MLP neurons of a small language model. Each row is named by its layer, matrix (up: input weights) and neuron, and shows model dimensions 128-223. Each number is 128 + 24 x the weight over its row's rms, rounded and kept within 0 to 255. Numbers have three digits each.
Before each neuron's rows, "fires in" lists the words (lower case) most often at its 100 highest values on Wikipedia text that the model never trained on.

fires in: "in", "as", "on", "from"
L6.up700:117138156133137116134175134193163115145146145126174143102110100132152119121154135071174113131144124123079082124095137086102117112164097138091080156118157124148108117135150125131142146096111137156106130134084108134144116147126125119134109149100136146167148144103129076153109131138133142118

fires in: "has", "can", "could", "had", "have"
L15.up513:092191141126131101119133135171091119110111132062158134103148110147136098129147140094127138116155122119133132084118130085111103117148068112115108173119137140114129134168135136153134141133138095140123126152146110116107185143101107128066112159111142150124115098121185127122111142128095097103

fires in: "this", "however", "they", "other", "career", "also"
L8.up665:098133121135126122125101096127096097135085162108143089143143120102138114119170127115137104166159111103106116115136133137159159143132106159101107184104098136112140140112111141145171135099133122101121125130128117117121136133114169117088130106103139123134116149151134149117126111115130142123

fires in: "an", "animator"
L7.up425:080150134133096116156147096178155111158160116097112106083116074119126130145114117105127126101159099123105122118157085135146158071143109139168138172163131131118095134161121155142153121109127129120142160120140138102177118141129084116141092135126148137119158117155136053176149154131088115113

fires in: "in"
L13.up752:083150139157129107122127131103170146169117151139165074121143132105115120136141087091127094120167123163103133116138090115121118146148123124098118157112118151120136128164121131142132168123131151092101144135112091117161124139133059066117151125155143134128072129112101092128131140091136159121

fires in: "it", "they", "but", "he", "its", "and"
L11.up870:083138131175111116114130102152105113132110195114132082139169092153149136133157112161155113113170116127106102121121119117155169107145095116113084132168139131153084136171160080125166118122141133163118121147130123158140132148116093135145143172130147142143148157122088118150120134136122072141

fires in: "by", "under", "since", "until", "to"
L7.up455:108162119173127108098160137120147143156163130131136147115100118129154143120178121098126124078124164132068115113097125123110087119165113070114093109089127162150120115174106067194147128095147153138112113149137133146124151143140153123148136143122114123130126164112120086161134088136104132091

fires in: "at", "for", "with"
L8.up846:136115150167107108149144139156169087143166146129125109093113097131150106144139112105132144123120197169094101145146098116111142126153110128101091142156110122097150129157128079109147168106115102138130133135109123176094099158158162120137079125120132084131095135086124073146082163099123123110

fires in: "at", "to", "in", "the", "from", "helsinki"
L13.up273:132104149092138116145168094153125118140156118088166110122090127102135135145118163117165125127123126206107155093131124078142144133154120150165100164135081151146142115134086129095103149111127138141087156131110122140116106125177122136181123157108129108123102132120088121176112107089119073122

fires in: "in", "from", "remained", "became", "remain", "than"
L11.up584:114100144105124110128106165156120169114141160124181121116126133125112148155121146119146127130137093144141150076132136082136113143157090144103116197128127173128090086164089089140130138105119160119116102147123106138142099127157117101136128180120122069137118129125152136145140142221140128065

fires in: "into", "with", "taken", "take", "to", "found"
L13.up634:139155131136101092139109125153130104091099116111119105077105096121127118127104132098174136134180092116104102087129142148105122145151080157093068169122144191101133129154124123169143133062119113101154098130113102117155101133104100125094089120132164134119108128136108125146142088138130128098

fires in: "of", "in"
L7.up807:101135125158132127103183149189129099158134091110130102170117115123146065134155122090176100132169126161112127173116130117119106126174093103135093139128123174121145117163114097149158138142149103166105141102110154134157125152089140114168100117158181131126124111130047077164121135116147144125

fires in: "an", "animator"
L11.up552:099122139101051101159121097163167126143110128117144121084117130156118140123115118106130103138154120102103140111109160139113117087119133124152133180162102153112074168164164157166155116117122127096146126121125085130180126152127073126123137111134166119125136126125138119142151119109112149104

fires in: "to", "have", "only"
L15.up783:145159148160089134117153100092114109119096108118109112122115109121133147126128118155115138094133067136101154123152089099157120094125125139144129169110120116149089170170151112167137144131149106139116129108132144142149148130173152131093079179145129121144119158119144160115141110156131121120

fires in: "in", "have", "with", "used", "use"
L13.up635:121140124098073148121162120127135140165125120110152104109167069125164110141096105103135114110125096146108148098160099110165120142160146139125127169120123173153146134118122128162162138095113131142130140127077083098155101127132154106146111112138123136158141181145119148138125113104166146072

fires in: "of", "by", "that", "who"
L11.up650:138138138155124139139121049123170125121161110119136120089148121151125079120133126130175145142170134155073183076141064151183102143150106134124096154094115119134122145131087142176129152085122115141117155141126111145113152086134167115131119149114109137164129170104158134109152156180125104142

fires in: "after", "during", "from", "of", "following"
L8.up311:113140130227129126099145172134134116146163128122154087100123111131142092117145140166124112108139161143058089119146096088143163146157113103099087157146138132133108130173094131162142119129107156092098155144104158144125161115111144069154115156148138133150125122127119120156061113115119123115

fires in: "some", "two", "no", "one", "few", "several"
L8.up754:137124121143096111166095092128118093165096121099133090120138062171140095110104120137136133100175113153115134153139092087154103138136114122166083135149149125094146142138095136175169129112133158089093123126094151136142129093163141125140148124142124096159175157127114097127141110114118086114

fires in: "however", "there", "it", "this"
L9.up692:111119138177157115109143132130123123120126193128150116126199120132145115123151136152111095116166174157133133094113128115155159135121105140139081157161131120094147146139118130137161134070138117165121133135120068151154158135122135117115091177117107164144145157142109097121142127115116124139

fires in: "as", "the", "of", "non", "four", "some"
L9.up879:103132131156101121110129143192090100168137140122130105117123112131114101112161125141168112131149117176106122125151080175136153127175078115122104149148122130121102119143115149161152139133131078144138147141103094120154104113116124090144125135147128125133108152139037124141102117118113159145

fires in: "to", "with", "in", "of", "on", "by"
L15.up101:137145131150123087132110089153144133140148164128144156124109112117157101146146112101154133111152146138087148077110096091128156132145075149106079168151119157131082163179114130153161147076141096152103125138156144126127159118081148111093075139126132166149138138103136100140109133110131125108

fires in: "united", "national", "royal", "supreme", "international", "second"
L8.up498:139108133164110123127123095100127116127165087122119152127174112129121083137141111145114116111127102173158141111137120136159144119152142130141140113143115118114068111182113096135113132160153100149113108117150092083143146117151149133146116153090116103152133172114100093125077134151142136147

fires in: "that", "first"
L11.up833:096168131142146127121178101180128072179099142101119125104113128126134062138161081083160105152122113133097153101100104147140134112172127093114144160133133139157139096163124117155131154119143103170103154115104152160111159140141147130125110161126109136139104123135140118171155089135107124114

fires in: "of", "to", "from", "for"
L7.up385:072120146136129136112174158109134153149106130132115121137114115155140131141145124148098111109121120138108162109113136097146161137169129134110084121133143102127087138118083120174127133122076139156136130148098161171131184150120149107101106161107116129140149128143143140115172117179147127122

fires in: "by", "its", "the", "after", "from", "s"
L15.up396:138188140131137112141146132144150114146183147117144122068106153100134116122121123143108137107180108116131125092138140175127152124165100104143130112152142191113119125136127099155126104102119118141161125102112129110121120142137128110158135190153168115144126131125082138117108096138124131105

fires in: "and", "had", "has", "is"
L14.up219:083132124137085128133141101158113114136109164109140133138125133162124131129130157129126110116147152167093111139178129164119133121074114148095122108139128108132114149135111117148131150112152080144123104152162117110151191112136122136104098145097142161150109138118143098173142148133126070148

fires in: "that", "who", "both", "research"
L6.up934:129069141096161131149145075168123079133096134107133127149169133132107090125114114105119117119108137126092116139109119128162121123127120098155139139113117127079154127127086129105173184151142132171100153122103090177102199128146182127179096162157112140123101092118135116142142100100173149123

fires in: "of"
L8.up605:115133138169135104128160154140122119157109085113125115102170139146130137136161098125187116142099109144144143104088145127140156119128126137125108153108135138115096136142090138155154136127124143144131126134146185150146148145154108137139071110136118113126146160085072105141111142132137139074

fires in: "to"
L11.up797:072179138154140129101166128169138071125168109116167110115124144092111116125171133114160141146156140152082140114152124122131100129152113111118105121097118149122121134164100098105139134115124097125106151116148111109098152116133172106152134155096144102140118108148096133161103128122122152143

fires in: "on", "over", "for", "at"
L11.up541:126127128171106138115139127162099128108114143133149150125134097138125120134116156112130097128213125110109128150127073128123141135120119061141094142138100142104141129186099127091189144130110142173179067107123108106127109114159199095115112150111131133177123103103117142153147160147131136128

fires in: "of", "between", "with"
L11.up514:135132131135128128136152128102140143166176124094149117082119085121156122126111145095119126137137115155069106116108120145191105134161111155116094141130097135140107118178088116144167138117136154142113151140115151121153173129117199096131081155154111131124111158088119115115152109107091114107

fires in: "to", "of"
L13.up382:128156149145125116109138118114133116140140101110100072111141123124134133124132108143118147142129081171120148127158137117124132140134142137125112152100101125104157131164118084148140136126140121137122149111140119125150167126127158111152100184146144110114120131101060093142106128125123147076

fires in: "for", "as", "in", "on", "by", "was"
L11.up37:103107147121048123119153087115141124164158143125165119124143093179148123117141120115153141138131149148119147104175106072131112141145130107120130136127104168131077136119155120175166133141082150138137126097095130166147130137101119118155118155116147137131127107129130150183090124102150131105

fires in: "from"
L11.up805:107156115103150134108171168155132140155151091133135134119121134123128108116138132104103101097166099154129128125131106114127137130148114116136137132117108168113121129142089114153126124123103106120132158145151144096148144127131145130122104130116123144158130148104088168134112154102145082127

fires in: "of"
L9.up383:136143157131142107093119088128112130138145120125140074134113121157144081125117094139153139143123178097106142116096129153180173119163135110146113128119131106135175149141085150159132148125138053104110136097083125119141142128154143082095101133136114097134125154113092137139113095161132130133

fires in: "in", "during", "for", "of", "total"
L9.up464:139120125153113121134130155125125149187123136135144078116133115114163083122161118141156120096152157125093138095116104147133149131194107162086137153134127153125122159119145140167155137134121133138165129120112066133161145148143118082125115137155146164135116158142087105154091137160146143107

fires in: "that", "after", "left"
L8.up528:119152131147105152086158124124090121148105179093102128138096154118136100134169113146137119120141128132099132111122107142154129116189091143097099144099158176125091142144135131116205128092142149152111134103108165162168143131150095155069112147139155145142092139128121125176149125117119150114

fires in: "which", "that", "it"
L9.up750:067144131154118124043165120125121119124094176139109107127148104130169117128122141095088106141184180104131142134095118125114144116157105107148095113128115112140151128138139145134163138100130116155131113121101151138132127134134181145136112138125129129156083131129098101150124115114171150079

fires in: "in", "at", "on"
L11.up328:137153127126156113133142108134132119160148128128149096096112089104111121147177082149122150130111152133119109101114045149096091108122130144145076145152153141134120124195085138147162119125130168156098108150120075130143143147156129062137137146123140150164138141094117082150122123097140126104

fires in: "and", "with", "have", "a", "has"
L14.up123:071134148210065121131119123154116087164118124074129155114145089105157119133175123132133106119149135163082093105181132156109162154127083107094114161177124124106122144119144114186171153154125107113100158128141084131137115121121139120145115143127171128159154139144107100179145109084149111138

fires in: "of", "in", "by", "with", "on"
L13.up826:135155118155088139143115096105162159135164120122140141117124116121174118128147091130138129102132112116133122107156094124144149105183145126127104165154059151113097150132152110188151144116064125122164118149110068109117149155085090131123135096132149137129147144140116151111085149115124164126

fires in: "of", "several", "new", "various", "common"
L15.up493:125176104147135113113142111126075094174112097120144098113124130150174127122123092112122138136134151113126165096127104132138114116128085119148154143131147136123158168131131129166159154141082111137126101143117112098164149126148136053150131115124142108155127124127097119142172132086097096130

fires in: "at", "of", "with", "have"
L8.up994:104154135163091119135185118150145145141169087117125148130159106175149135123119111095151107135087141138138097149165120095168121148146092088092084133168127146125070135108093119118156151109166128120152115130140112116114145126125180102098096164158102144129082151120102098133114122116167099087

fires in: "one", "some", "be", "than", "while", "which"
L8.up695:111113122185076138117113101130130092170155136099120076127101104130156117126204116101155120126117098152093123118129125152164159158169082131145094173141129117137116114183089140184171132055086133079121156161132113147137127095135129114118139143130144096129123156139103112117113100125097146142

fires in: "on", "in"
L15.up290:110142150151125085125159107136163137136105110164162126086098103181109099135120095100121138115201118137125150134152105119111144120125120113104051114122114133107108124170095097114173127081119125147105101138118105123103104152103137079114136126144158199159132093109129109145156150125155136107

fires in: "it", "that", "who", "which"
L11.up214:085112131132122123122125121180123143133064162108155122129165111104150127142114128149129104102175143119147118105169088121157155129151091105123115101124102151099132122082144134123152128130135152122126122129123126184133140130114137139134141150138138128114098100149127133142112141106171107110